MLP neurons of a small language model. Each row is named by its layer, matrix (up: input weights) and neuron, and shows model dimensions 0-191. Each number is 128 + 24 x the weight over its row's rms, rounded and kept within 0 to 255. Numbers have three digits each.
After each neuron's rows, "fires in" lists the words (lower case) most often at its 100 highest values on Wikipedia text that the model never trained on.

L3.up733:157124172095142103149165155175156169144158141177110121147102125139116168155116088131137120131077125139142146131109135112159146110142131064135173123106171142148108150134123101098111100136130152101146144132119146158140116152152186145107136122118163138124119149096148122128140127101144152164129132121135089136151114116117112165142104112117104142134139177143120079100123105164115150159120128151081123104103111142138107106118126163117099112119111101136094085123142125093079102143095148151129131158100173084080152107156155157138128103161101141115167116153098094098109119126141111127
fires in: "age", "life", "death", "died", "married", "office"

L8.up206:107141140165100119137136129092140153151161123113132129101157136117104133176121132157124167120148103123155146135171157148108125166129129126162079152130124155129151093105171139147125114117107153111098122128152073182079165112153109116097111159098122125104103119104139126193123146137160140104121129142154125136133124103120121098150116090106117140124138109084163143100072094129119137110125130147147116099156181134093094129112136097129134173100131094134124131158095145137101116119119137103124108117148117161102128133181101060144153138120142114164104128139130108147127192131112088102
fires in: "the", "former"

L3.up683:159143161202129095144137116124104132193107076135140138138128139159110116128134132147163121114058116099124140138096111167171119100167152132153120113144088141138143118093146115101155124121144100113147129126116122110129075145078173153115133137119162109117126109094118125126181091107077130138143128127133133134114136139110128141097073105141096168140146120120099099115090131144153129153156127122136153126068104090185143108165135090101157112125137086154108144166145124142128118134147111144135113118142181147122157135134142146143099128127098124096117142120099120117105130157149135148
fires in: "had", "only", "never"

L5.up53:152144129107136110140113139116079138115125103170139140153146132097103129132127132146108108122130138149146174137128121150113062133113188123160070130128131150143107101126123125116142139095124100154152119111122096107133119143097137119124128122115155206129148150129101140129139142117110203128133132152102133151122147161119122120159106150117123130148089071130100092172088154125136114106157133136131097095089121128147142176110097093068145108139148095129128153108158129142130129142125115129123130096136186128145139142089094149135142117141092132118095138106119124141104191192098162120
fires in: "has", "have"

L7.up747:190141101152144115175109131125100114113132103132214136115124122134103145152147069154145151146143084144180137129136188131117156113174159109128096121126151132159144096079125125090155121108108124111127105105142114133153154155109171162101108146123149109114127124148140109126107137106125144139148152112084113102125128155144116125126128119148100144127089123149146109131073140138112163123157099135132162146079132137133152148104130118129121151114118108130090093099114129108135122143156167181110147125107180089146154135163104118085096135138116098132103127123130084161108134095100119129
fires in: "based", "said", "announced", "found", "report", "released"

L8.up506:167154146119142151139097140124131142130150116181136117122132107131126136113074151159129103118102075096120148142117152117158144123163157101154175142115114149122151155110108116132111118134100119107127144156109107159116122141164099147110146130157122116095144113117110102189119117127103138136131133098112115071189176128108095089117097089143136123057110139156141136124164113120121134125133116128088189155181143156131082133100111089095144130126118121152121135139093104119119123162132120128119116143142129107098104137118132097167100097124174170155178124155100090147115121151127107118
fires in: "as", "by", "title", "source"

L8.up119:134185133072138129145164120178134138113181139176164133176036099136098134162061136146109081133108126102097113133113153145158144105133119057172128127127144132164121144095107120076096121140105149119092127120102112129157112142139202143110116117150135133109127150109131121136137127108150164160134122115111111129109122117126129153131102126115129128145116150149106132121127141158112150132118120112126082099116118103105126136118150126093122136117129104149125110162164155104141119130117128103136106154075127096139151107148172142130156114134142173118157121144102103143102096132128122131
fires in: "him", "her", "his", "it", "is"

L7.up371:147144146177102159147122147132109110162130119166117094100133113163114127138147125120141144099126066133111132129127158135163137128182114104144138109116109143150138129112143139161138144128100138160153138144165124131127109150123130115120133096115203176132098142091123115138143101138153133121117111121118116135120121124110149115126097089130109128123132141154119086128151096108106079137152157152147105166150130113126138140082098090080089119054130090138130139149108116147125077148136084141097110133122128153119142179150193139096117158121125115117125133158069085155085164144125102137
fires in: "this", "only", "first", "one"

L8.up261:130114118140151102168120158095084127154146079164180093139143124097112146166176164136134147130135076146104126140126137112084128118111124137104117127143160132139172075115125127099134156103136097142114162117077120121159129136106124135115121132120137089120157133106116125150128133082133111133125139110094120172127141075135127138173140127092109133141122149122160078121078130111131194137149140119128108105169104122109154159120125093136129122118129158139121107178165123133074086133131112126134145108151106118164128088129151144177148132139099098135124124130121118184161153095103110101
fires in: "was", "is", "also", "they", "are"

L11.up195:120194146126107135089136161135124155154134067189122107149101114096090122140098144134117140144134142091141148132139141149168139138147126099136133115134158132154121172123150157113083145100115098091133089115104116102127174122136151115095139139148143135088133128128166133146114115126142174114129135133143119079155138095121128131144087108113120111155134143163099134065136122144116138150117096108125133172133130150099071076117126114097114122120130105135148111131147144166129138096147121148123121133096122130114173122120157137157112104147169157103161174171125098108111157175165088109
fires in: "his", "the", "a", "her", "an"

L10.up624:111156126111128129171127119078125121129099065130162117140148113101088134123114102110113148105142131160147124143136141137167149128110157147149066092109100125144128172165107139126123107164127096115114129132095130163105139146143147117072115170142141152144142104140127141141127167141101152102149127131100122094085166108120122136132117142169132178107095130120127129150144145120158099125117132093129121130108140132184146162111157082092157113081136104167077102130156105138121139136131126129116133133106165110110121124105078092096140118128122159146123107118109104141148164190080174139
fires in: "s", "has", "have", "had", "with"

L14.up59:115136122126089117178092080102109135146107159138152071121125150112125129119122119120136130117119107131131137133130109186155149113111134135167132136117148131122100181113140156154105088112110098142113122157112084151068110142153098150110125119090103133084132115093127133138102096153139161075164130101144120125115129191102103128167127130145132151109121143114112132103195084128109163113122122145147119138168148146151110089158148143083104130117123097177154197159157137108132150137147125121150092134158108135137134132110137118114140134110096142136148107128133122143155181162118123161
fires in: "the", "of", "that", "everything", "t"

L5.up511:096152163143133131125122129110113113136166140146114138175162101114146120139123102162104146115082092077104215136180149130147106126079142109122123112137128097149141153122096108135049120120126165180150113115113136117101100108094127145115128142135135125109113089140112142178109153156150132118133133120136125131155135075124124142131127153092147123134063110089080141116125128134138135080132108133147148095133133145116176136129134107112157141105154118178122132165119143137132136163085139101126112157135148108068102116119107137139092123138123158141158166132112117134129168145123132124
fires in: "most", "major", "majority", "main", "significant", "more"

L4.up241:138098131087122118122112140148093149184157072161166127130119086146116120149139121155088095098108108148121106131124110138112148118159105120133157165137163110162153072119151145127131118117089122131118130144142119144144121132150156157117124131151126119110130067118145133133151107125106173163152129149129143096117150156078136159113113090123097114129130107129118155110133127104117146113112127121123116193122128100173079132124146092120166096128133076139117100150159185135127095124168140098132139082112146130104134127163173135139150117139161101109146132147127114112119199162130078136
fires in: "his", "her"

L5.up684:139163122079095113112114122147123146136130134109184124171127129104076141124075172133137109125133127121082120138124150127122129118134113143139139090127109201142133092142145181083122101139082150168107121133172118144134174094124158113119141139110130112152148126114153155135145123111131139143099128108141128129116138127118114129119098151170113129090085134092175114122140142131107143106136136068138142122142109140141130096113082134092128122108120121135148164173167109128113106133184115104121156134127149077119156125155094095091146140165154117102126207114145151117149153130115117123
fires in: "on", "only", "online"

L7.up99:143132149096115125136170148170134159130158149132166139162118099158090107170167095128147148122108128154120136129118128131108092155120152094163178145133161116126116110142141128072126090101136091162108127115116128175122133114191145116115131142103114123096156107079147095139108103148134136140147127136126104099121119134130104132198113117110113139118142150102173130124110086206121133165122159094087110166095108168140090090107154142132139119115132093095150118127137114113145085124132195140140131116119148145103136134143132109154136099155088119132129108134130115111092150121132126120
fires in: "family", "life", "death", "style", "son"

L14.up681:094157111134120113133144132121141129149159112108131122115104170144147114152167125112133125120108135134155155130118157177097133147123094123106138093161192145100132157158170161075091095116120115115129137158134092185109168158153106123092122147109143108120142094108141161155134113177164132112139123109133120156147147118117137144108107100108124143103139123091137118152144123113129144112124111117095083186131139151147110162120138192133136158102123130150132145187163139124100101087083129116124110123163121098142131155124122102179116131091125138134074127132107094112152174089134145120
fires in: "of", "national", "and", "s", "local", "international"

L8.up85:168121174135135079147104155100103121112171125177104119163102116125123115104154126141152102130110076153092167146166078112112136181162129095104144117127171164167135150154124152104127114141112129123126131137107127110136133124157158168104142167119110111130149157143158122124151148137119144137132118136128097086111145121107109102131103076112073137097127073136158129121115127157122135104128105135111120142131106163136110177145152151130127096140110134158098095103126104107126095161116163121127127151107152101136107173143119167151123105168125144184139091147167107107109151105092127113
fires in: "born", "biography", "life", "early", "married"

L8.up489:132152164120132122154120123094129126166124098154133152185124139084111135122130118133148075115157096150103131130097156115123128120132141079124138141135110137159147122159105129139099138202120109117094136140129118145110104138138177100093125150139175105131120131119188147146147129163181111136151146102099104085174154084100107126115152103153094162142076149157161176133155102156129093139136141091119111163136154142138134147100101127090116086100106123154125115125138149145107080131143114099136122149109090145098099122112183118100139108147150159113129141137137117114136111108121132105
fires in: "in", "by", "to", "the", "through", "a"

L10.up269:130143148137109119156140114113128106119140144145116067106136149126119103110112111148099111158060121099155158134144136179141141125179140105165118119134136140146118152114143131144117098125077148130141109126114108124090106166138117152083120150103142176113141101088112115145134072170113116054160129113132136158137158125069120109146146115150103113123142138079114115141162093118116118146121120094129116109135165140195112120144105119114123104137137127181128159113140137153105153139109142114148082134126109060133132131125123114130119119070123134113155144113157150141123169158130156161
fires in: "of", "and", "the", "for", "on"

L8.up392:170116164135141106141109127136107121125185129129136152131105100145069127136148149112104096126148113147170150128148146157108109170096134075116132079118167148152111091145145190113130122169090155079111139128117087142145152125187160156100119139118150148130095147129160090119153155145113102143136134103126103123141169143115129134152128120152134124126125078173166078126143147149106138182103136135141132098061172097146096115097118131112128099140147104127117125109114150135117134142120158120143106123118143130123125147129135087097093110112184139109088123143142113103124125125125142125
fires in: "in", "as", "the", "on", "department", "a"

L2.up612:133103147129111097120079110170112131153145132150116110119112108155149133131130126117153128107093100127121145144186094107118184143109131104097138135137126140146133112100167119114112118180095107120167126108165109122123155136199107141108122118141127124147145093094112091156149116118160120166135134157144113127112147128126156076149070121105086120102132109130183143129116130139111201170099140095120148126097153136149087136127107131143131117125138072142125104158153113151129136102076136135133108173106156126115156152153111155151103116133068162129149104117161139125103143111136138115
fires in: "until", "early", "died", "wrede", "occurred"

L14.up25:185131105158110146141111118149083094153134124156158100113140113129107148143128118101105110117086095143140178135139185161108134149115126153151156126127111126173117130137151134109132162138111166167116137109126137132155077140155126100085126124166140128150143107153102115139072105128152099130135123110082110093129104183154112148126135171162141105126099118133110104146161105137121121126144134106132119139138160117157151157150124106095203133130156094160086118141149157136108121188106096161146125131102132113113124126107109085121127136085111117124154120144118095150102089108157140090
fires in: "in", "as"

L11.up560:128138150154127084162136121161091106122168142121137118132149134086111126146156134149140118111118076116126102146116098138132141109124126146156142136124156169150104141129173110157137100129157108128140160080135110170134083170099191137119112123091125120148115094138170140078148115125137106132109107140150088115144114176115065077105070117110113135166119124079150135127093104146161130185134115127119129111132150140110118142097135121081116118107140130165139128143113113117132136149088143098177130087151094147129126179128140151114152108142136129101107112137134131128082081123148116141
fires in: "m", "million", "ft", "miles", "km"

L8.up552:194131146127145109133111119089096127114146066173151131108157115116124139114164072140105135109090099156144201133176143115127164171100171106190138120136158128154138148129111134086131154129125155118119159133153130128153116140097123145119125166129133084084144111101089107135115101131135160100112133127125102095169127128104106115100119086158111104094102119116171151129141116091152144144129101130149175126148138175134127168135158107131147134130115128144114121099137119123129110135145146155144126138136183127121099134102139131128081134157139124146147077138108102125126119135114088095
fires in: "as", "to", "history"

L11.up373:144138133165107134138123122144148125139140121148164130162099127087044159110150114103101092116138134119120135130139145149135135146092113149133137121135125170130122117144180116121102124128095144126071158106148144140151153125120165115111123149156131123160134124122127132129117137121131116153103137063126086150137170127084123138126144138196118119110065114113172104108172131151125152138124131041116121133148156124136154092113069156079132097123121117153136123107179126094133134158132117158136113112150125079115148151132121078104120099110119140124101173136156130140143123133144142148
fires in: "on", "in"

L2.up750:188157121134155101152117100128087130136102098139194095126158139103102130137122142096158101125128116126087155135118115115115126130151122108153111116139142103146157117127143114098144131109141112179125150120138105100133128155135180118115120144099142144167165124123099101154107116109053181172110130142105135118112170117074130101143124172125140132120111150123147115136131130124156143153138114156134148081122133107109154137102104092114168127137131135121123112148145125142122120136141125120129132090083154158139149117131111105136068117121102123089091146116077115151148143141040178115
fires in: "had", "having", "despite", "although"

L11.up654:119120093141117130122126133109092106105126096126139144085121137134130127133103115175147126129095111140146130136115119132083165141107169143119115119137121128153133119119123158128146127141047107165142104135123085142103177114160133135105130163137164130113158131107153152212087081132159133126143110156117123118132114143106134131146120096150100116119063105079100113145123132119120172100117133164115156160175192150162131169127096159144133135141117110148133116139169128108097138102119135127121150162138107117112118111119104120168100140145151118146106135143150125178140143123102157060
fires in: "the", "reception"

L14.up764:164143161113159114127140132132109124108149142125149058155128118167131121144140135120109122145125061141107187125158141130112184135165158148169146128087149186136157151135159133108098109142140104125140143144111051092122135160129122156105119143111155141127121107128132103097121129111158134118142136128121147140142161177136111104173120143121112147122090145119166150121165114187125148132101103125125142127092116127193120092129111137122138105126105118184101125124135109080129109128106131127132124149103112090138126125121089121168089075118127137119104099131153121134122172082127114122
fires in: "on", "october", "march", "august", "april", "november"

L8.up325:166131155135115121125166125128148126130170125127178088124090144137067109126114152147157100123155105124118140141112117124131113107107154137159133149109118124140112116131193085131148134131117109099092110099139088139106121128137139100115124139106123159093098104146146150137138111131143100117139118093133123122139148144125127107134097118157136152085135131061155110091128146186135184143173171118108136133129102114171124081111090099109169159131138100140142157169126133087136118091130114127122136120081128093116170115148111143108158123119141100110168100138119136107142202122179114129
fires in: "no", "published", "season", "hotel", "later"

L10.up694:170163126132137127103119145119091125150150126189160085138144115134127143110122178164182086123106136110132122137173121160121156113129125102144145138118138142109153130154138106118144122121112100107128147123134119148136140162109132141095144115118110138090160143128149099129109104147121166140132126151131138112147182184103139112079087115171110124071130125122128096132086135127100150159102128148122154174125148118155088159086140121091135093150148082135116101089143172137123122119171105109124134082086156144126123150106083086143098116142142106128108175107150163167135129120139129118
fires in: "her", "she", "to", "his"

L3.up725:141161122117136125100137116148105123147147102146114128111143127072108135150119124120086134122108176101147182129115160136162140137083178117181112134125092121181106180152089107052144114152104125131120125158137099163141131150116154155108102151139135133129143081149088116128094110120120180120117123149128101138120146101136113128097093138159139146114098138136097152072141122138129139111117090098136132121117162169161158167143107126087135120130137121126107112110159149102132135127137109189140128124110137145131105109116133148135113086128151132146105092146099083137098112187150131106
fires in: "made", "making", "long", "makes", "takes", "make"

L11.up749:115123121142148096115116129116137114168138122154157109196143133103133106124149107159135156120109152145139155138147134161116115108152150114155135119130107147117134161144171135163055105076138149137137152098116100135124119119142146158123112125140142165129126102123177143108086100133138131145111117106135104104129108159130138106132102137125120106131108117098139140106109119117109130129124163073098070108117087149091143108159143144100134174106128064126164127163133102125173117121130187147138140125136173122129115171114133102189111098104098175067149133152142138117100141143115092114
fires in: "several", "many", "three", "two", "other", "four"

L5.up498:113111136141108118135131129154127148173119123107175110107163090176093117142157144135079165119140108145106168132136128138116093137155127169141116135135126157108125110132116197091108151103126123166128129151148087145104119089095095116110125153127173140115145155083143122153091094121154144150079123144156111146106125136149153102160112095101092162107127111118088141134135127098100098092129123134146121147142154136163165104108137105106112130137138046127134155144151162099122148102134094138121128079132162112173130179125136140131145140141133089165143148125132113165145162137133125116
fires in: "this", "the", "these"

L14.up266:139124094152127130168136132101137116110098132141112104146089151104099134109111140157139119158108137138166136132078082146115153145120161150145113094183131097155128163147170131118106121132137133116148119155124096119118122124105117130078117143078151184117101105082121106103098112134151162092177130144098176116128136116124116118154119096111136114108131137089087118159125075126159150167128110129131139124130121106095113125130085138125157145124140107143132156124118136172126124135101114146111125104122136077157200103113134161189109082165114120127157156137135137189130115117127134154
fires in: "and", "was", "or", "al", "had", "an"

L4.up273:166096125134144097144098127138106141109185105168113146132094141142070103161131103124117134126113107110073174141157125121144137120158127106114143122130143130141141128157162164090099098098081142157122118147108110142109117098188149188116132154140127123136127124154128113139134146115175156161150137137133074100121128124152132114128081098105069142143117147138154139116111118155112142121123109123121125094118125154144138090151147148132095137133126081148115117128120135121116133140086157164144109147089159078109149161151145160167144081127131169127142115167161120137103176084128136109
fires in: "born", "early", "death", "died", "history", "biography"

L4.up11:185144123112102110112107143119134115091134101161135120131167130108120140192162148161124102136137152101167163132145162122162094120130165127150082097122159119138112147126161111118162120113054136125115154129159119153139104132121139121111107164126112159112146117156108134129104102109115166118151119119052113124133118137134130131139126153172114130118101178161098094140161103153118129111132086155117171113057151155127160180100152103083152139148154124107103143115133151131107143088106127139135137110100139139162133107119113111110130110099147127101096125143111088129111116118137091108
fires in: "made", "make", "making", "provide", "provided", "play"

L7.up432:127163140180137140144106131087102121175128111119161116141139150132107151182107094116132152109129082135093149135155177154144140111135155136119139077139103138120136093150165140115145159123105144165100140155133116181119107095138115120107138152128172080133141126120134158152094092131155105138114124089116135150108114074116138140109150050139075128127113148116140114086096125129159136110129127124141125093146117132121150127158106122114105139080126117175106149181166170098143101105160114145112145102143143117133134183130152094130141120144109104142121100154098133140099117106118130154
fires in: "more", "there", "this", "following", "most"

L2.up381:158122167128142094153080157137130155136144136100132100112128143133123143157105150187180086126121136129170163122147162122106147132149159136164148125132128110122139099140165119170119149100115157153117117113195089126119111139141131140113134138131128127152144117127098137141111089133101122191157137105053127112129122127127123109142129113122105135136155165125141089106102121120133120088134128125109218158126089136151129164142103106136131133103128102123132115105139158122094130122140138116108116167120140095149146150121139095148170069125074106135153138131123134129120163082087092142
fires in: "also", "now", "often", "still"

L5.up271:131151185098096099184140134119146124140166134107145120123138146137153147160115102202168105134077074133114166129106115134136146109137156107162085132141172132141110123127165138122121130102109144146118118111192154125147107142119175127104125133104165118152130113096122143132097101108097144141131148104097125137101137126119134170146174098184135130130114128149118103088109125128141153126128115146135168098094102154135142161137088123120127108152146127134131108133143118157122120138150095091129142151135166083139116144140105087124168113172092125112151121115125139072120168086115102151
fires in: "also", "now", "well"

L7.up343:124151101138146106130135167102095141154139103108176146129107093143069108106135128122152109098109125150154111137054133143134151132094163148171127140135096107121142059101109154063151113119121116113117117136088115123109134139146125130112116138144181138144113134093115148142134140171137142132154119143079128122122180114126145138148112116137131121139166081110106127144109141111138128112123141109128131159137152119139111142128135123148157106120125109120133130137094140129122134127169134147120112091144062099090153132096119121165103107087112124110168100152170127141157185203126169134
fires in: "and", "s"

L2.up168:121129120126113123139088095159106109114146127136136126125079153086113132148116153141123081134115101156122171131145129166102106149128100128192151108129144166192129162117128197152110106142139190111116164121143101131128109142169134148109122163124149113141093153108109067145133141121186075171149135103093113113132135166105116128083140133104137101120109137122121104144154094166139129149115131074132158146111145101139135165121103134096133080126128128119123148117130120109116127162089128100124120128120145156111114134119171146144135070086137136127106140145143112097129095148126129113
fires in: "in"

L5.up239:138144197112131127129113137153131131139169128143114139168070146157141110147121110123134147089127151141142196131107130131146127136131141112105126139124144116117134105116124135109136093160087119149080111133138127123087100120162160176114125138130117142146137102104135108120149156144144177153145117106084111108160123151123078134119118074120127145154135105135131135149086097148139131151119185110130125125087115138148074144088145125148123123121128092117133114109174144128133052174125154143131115137142154141127165116138120086124138060107109131158072136139151119084103115127149089120
fires in: "family", "area", "community", "land"

L3.up645:187125161082156117119108114152127134135174135170106131130134077085117132089119118146133097145088115134138166141119153090128139149129102134134139111124149194177113138136124123090099091146092155083104143163149145133141157092155134126107107139146116125093104142105128096142133105113135142143139143125133103175111151129086131143127136127151141110104093147163162108132148087157117170145106097117129157134128133165159096137125107158109140070139130122157104113102166121076093138179111139103131116169128162128107134117127127104118101090135163163148155106130111126098088129143141116132
fires in: "out", "by", "to", "outside", "in"

L13.up558:142154124086098118093128111129114125120140125151153095153129110138117143118105123152089140111122111152112075137142106108101123154072122123121106106090128171136143138182148120129099128144115139164134165098134118107145178152085124124118107111107165138151156084113163140125102138130169107141136137089124117147119128140138131128132110109137107118122066089106186097098153119152123145144129155082118131154125131178189093130130101172125181115163125109137120152154150107152152082128167111109166144124119125089096121152147104110152121122138108154069134148132159145147145160113132150118
fires in: "on", "before", "since", "march"

L3.up656:186151169118124143126156149153115150140143090170107105140133097159149143114097104172069106120132109141145158130166151138165110143115147096151143111114114144151103150133095120103120153126159127119115162140147129158174112160146175155101121126141134140115135161132131110141121097109091175123141131135112115099143133112091147134090107120189120127123082151116095134124137108134133106139116145137144103096079150182110112119088071100098178119148130113141102082098167157109149107137138156124130125135130164119121106139146135109127096106098108131173120125171132128090112110144131080122
fires in: "as", "asks", "asked"

L11.up19:134144127167083142147111101120151114146090146131117154177102143086138161097129108132150138127165146125133112135146142175129118166061107107151124107132098137139196178133173136165118112092119124138152143130171086161126132148118161133120126130105118162148123125105180132109095101116102125139117123073137122113132144130075106129157137100128114123142085084098127112135166104142141145154140094080130097122137155140142141111173132135122146111123119125142172126123139095120158098124116143094144118146082107140125103189116156073143117131111121160131124158148173119111114113141118123131
fires in: "by", "in", "on"

L13.up488:127129175157096119155132112085085144130148114153142138154137063109090123108123127141160101129149108150159117130171145110098134132151138097115131132108135118184158091146118142142121152096120134128118170113122118108153129153157154169084119117146125147120121124083135106136078139131127135097105145109078115131160129136113079108136130140150156083142088134140139057127176121119125142138105121100145146092146124162156124142162130120101134112098130098159099131120159136150142129094154146102127105112094091116156107132153174131167163111150099142157130147144082140149129153139127180164
fires in: "and"

L3.up158:136134167115113109119147142155112166187164094170113123100104095076096109141163124141138116105113121149103105143206087150115099123099104129113156126123133137127141073115111194084140133132112132118129136144116113134153154149085154164119120112160099142108110120105164112141160109115109204138136123129144109131122171132093155143150109069145070134128147121086108108133118121140121125147108128131124117145081144141138079122129136123101117093163158095132109091103135138146138106110150154124128132106122149147148131182113149144132165123129127104146129143116164125123111145153143115122
fires in: "her", "his"

L3.up393:136172131132088126166148199100113125140111137096119109144079133147123133134141093119130176121119112142126132133141140146133137122131122133143094122129142146126115124147129148115133134107130111130166160110120101068091116108145135143107106180118179134147143129121124142128119144138123118098112120145145103149125108073103148140114088135113129139108104089119109081146071142098119113099179095114150128109066155191111130132095137120141137139099145086148118136176201151167150106126115131110141139151108164135102158123115161147137150120142115163096116188135124119107136183114136120106
fires in: "national", "international", "co", "european", "senior"

L8.up359:135093150151135112099099131083142128118109096107168126095134140120087132138104111119142160116104094106109180138120203132130150128128103153162119161148141121140149111118147139117100130083118153160103110113094159136091099090165105127113131145176143105124113121131142192136134106119161127085077106141102127174130129069088138160129166097113113147127144132132119124127126127164168118099142132120132127133127110156166140102116113071121142118087149127153140142192131144129104108106158146147127123092120133111146170151078111139149148090106100136133162125128124138105143134157134106147
fires in: "most", "response", "more", "known", "climate", "sea"

L13.up275:116145128107116151132136131109118135127140130150162121116099160163123120168119155156172127138159123108139124136105130139114148152140112077139137126104109138175145143137138106054101165091085124150130139098136106135128166116108133128111115180124152159126129134163153135145096114106137158115132110168146112106104116102107145138160120091071148115145072100108123147082134130112142120159119135162138129107141188089125129051118134101142158150104128088169126114155151148135128072121117124122141141129119081144138165113116115081126086118105132121148109127158115126164137111166133161085
fires in: "the"

L3.up107:152139110122127093183098103150130125117151123148142133159139141154087146139095115162139064135148116149139140136110135099161137145168102117154149063116119143134153117133162153122114117118134161135108145141142115151157128081115188159117130129108116109149141142135125104141158090071114137137089119153101116155114111161112134111105123158145096119111130134132140127121128159117137181104147126138119120110150112115144139109108102138088141148132114117122082135114135129125054158189131137171122132136104145074160162163157163080130134145138080104141130123163065114135124122125103111108
fires in: "said", "reported", "announced", "wrote", "states", "response"

L7.up576:138144147149140103135162139086143126145122126120129108123139157136082129103141136134136144095126129160140146133116130153125068113100129134172154107134065133158173091096147145072115136165138140118128126147120095138118140140126092132113117148158154150116080134100095147119129146154115126122152122090076129083131164063088094120146107115118123145102124157070098143145087121128131160169127129094130151142145145128144155139162104141133175104105127101152122130097075146115118143162126114147124120083144085106089148119069150125164128118132102149140147145124139142130146169168126135128
fires in: "and"

L2.up587:175124113105153129127123109156126125124145142119154145163117127126126113182090107187133118109149115150139160134150103161118162121198132132164152076117105115135169140139138138140115138166122163156102119151141070155164112113116155108117120114106131152165141100099116097128111107134147109140116129120091099109114129139128082094171159168102120112121168145120175144132098093171097154168134158135114163114127098092157171127147108133128134126118122111145128112105155117140120146151096103180115125115131145139147158112134149123144112108116099125122173116191092116152118103109095099110
fires in: "but", "although"

L14.up539:107125128124114112153124159143103124183162100128129128142090137051117141138209146130134113108106092139123136133124131110072140141106131119140180156137153115103164133112117148143088169098162106111076148168086131129105137144153139149087119116118162127109145140089131107184138101114098100115110137120123091137117132115107134105163169115142132162142121173140136073085143084128155133115110166122121124161106129103134138155106101130121111129113129116156143129158149114130095125135104136074133133097147106125140158132125133113162120091126069136144111148147114103136139148095119102117
fires in: "to", "is", "was", "very"

L8.up634:103149131125124144139152148129145153179156132111126125144149138093120153157150101177108130092122122123126118125124149173154145096143123110119158122124104159128123169161153132135105099155161173143109126142128101166104121135114129092098109140092168083093116117102155158143143101155189150110113119087144117115154124121086117122126116120122105141152163129065132132098145115135119152141110167160126086150141151130084128108100117095123098194039147100131125143170125124129095109120146110081116135151148139132108124153133125127107152109167144125120097161148099087147119112136120135132
fires in: "other", "two", "republican", "single", "large", "north"

L5.up453:130133147156117102115090133120137144195107132112136080129188079135095172131156192134138155114130114158093132130129129085117145181152132129160103097137107141084134080091107167132113143101094126141118143163165118152120149092122095104113137139141193126100160121075123093167104135146152138147101121147143116143155140128121147102183106093078097117115136134120094135125151114113110100122127131114148137130145133124118105122110156090098106133144129122153130133130132150103128163113108101120128138143152145140152098149117124130165119127162126084163172099159144120164153122135132134132
fires in: "the", "a", "following", "an"

L3.up94:141119102160151113137106145159102128116127117133149081113147133115114136148119137136118087125086083134155166134125114146128148137133121109157141135146123126151129109111106116129111121119162124161149129090128115116158163134138118187116132123125162176117082142073119105130095141151111153123133128131117089140161164103136095081129093152118143112134128085140093088142122098126130145150114117113134178166152118107172156158084120093115138079140142129133140112087115154161153138117106116105129118149137086100154156113152173178138135046105085108154159113144102139148111157152101140149
fires in: "and"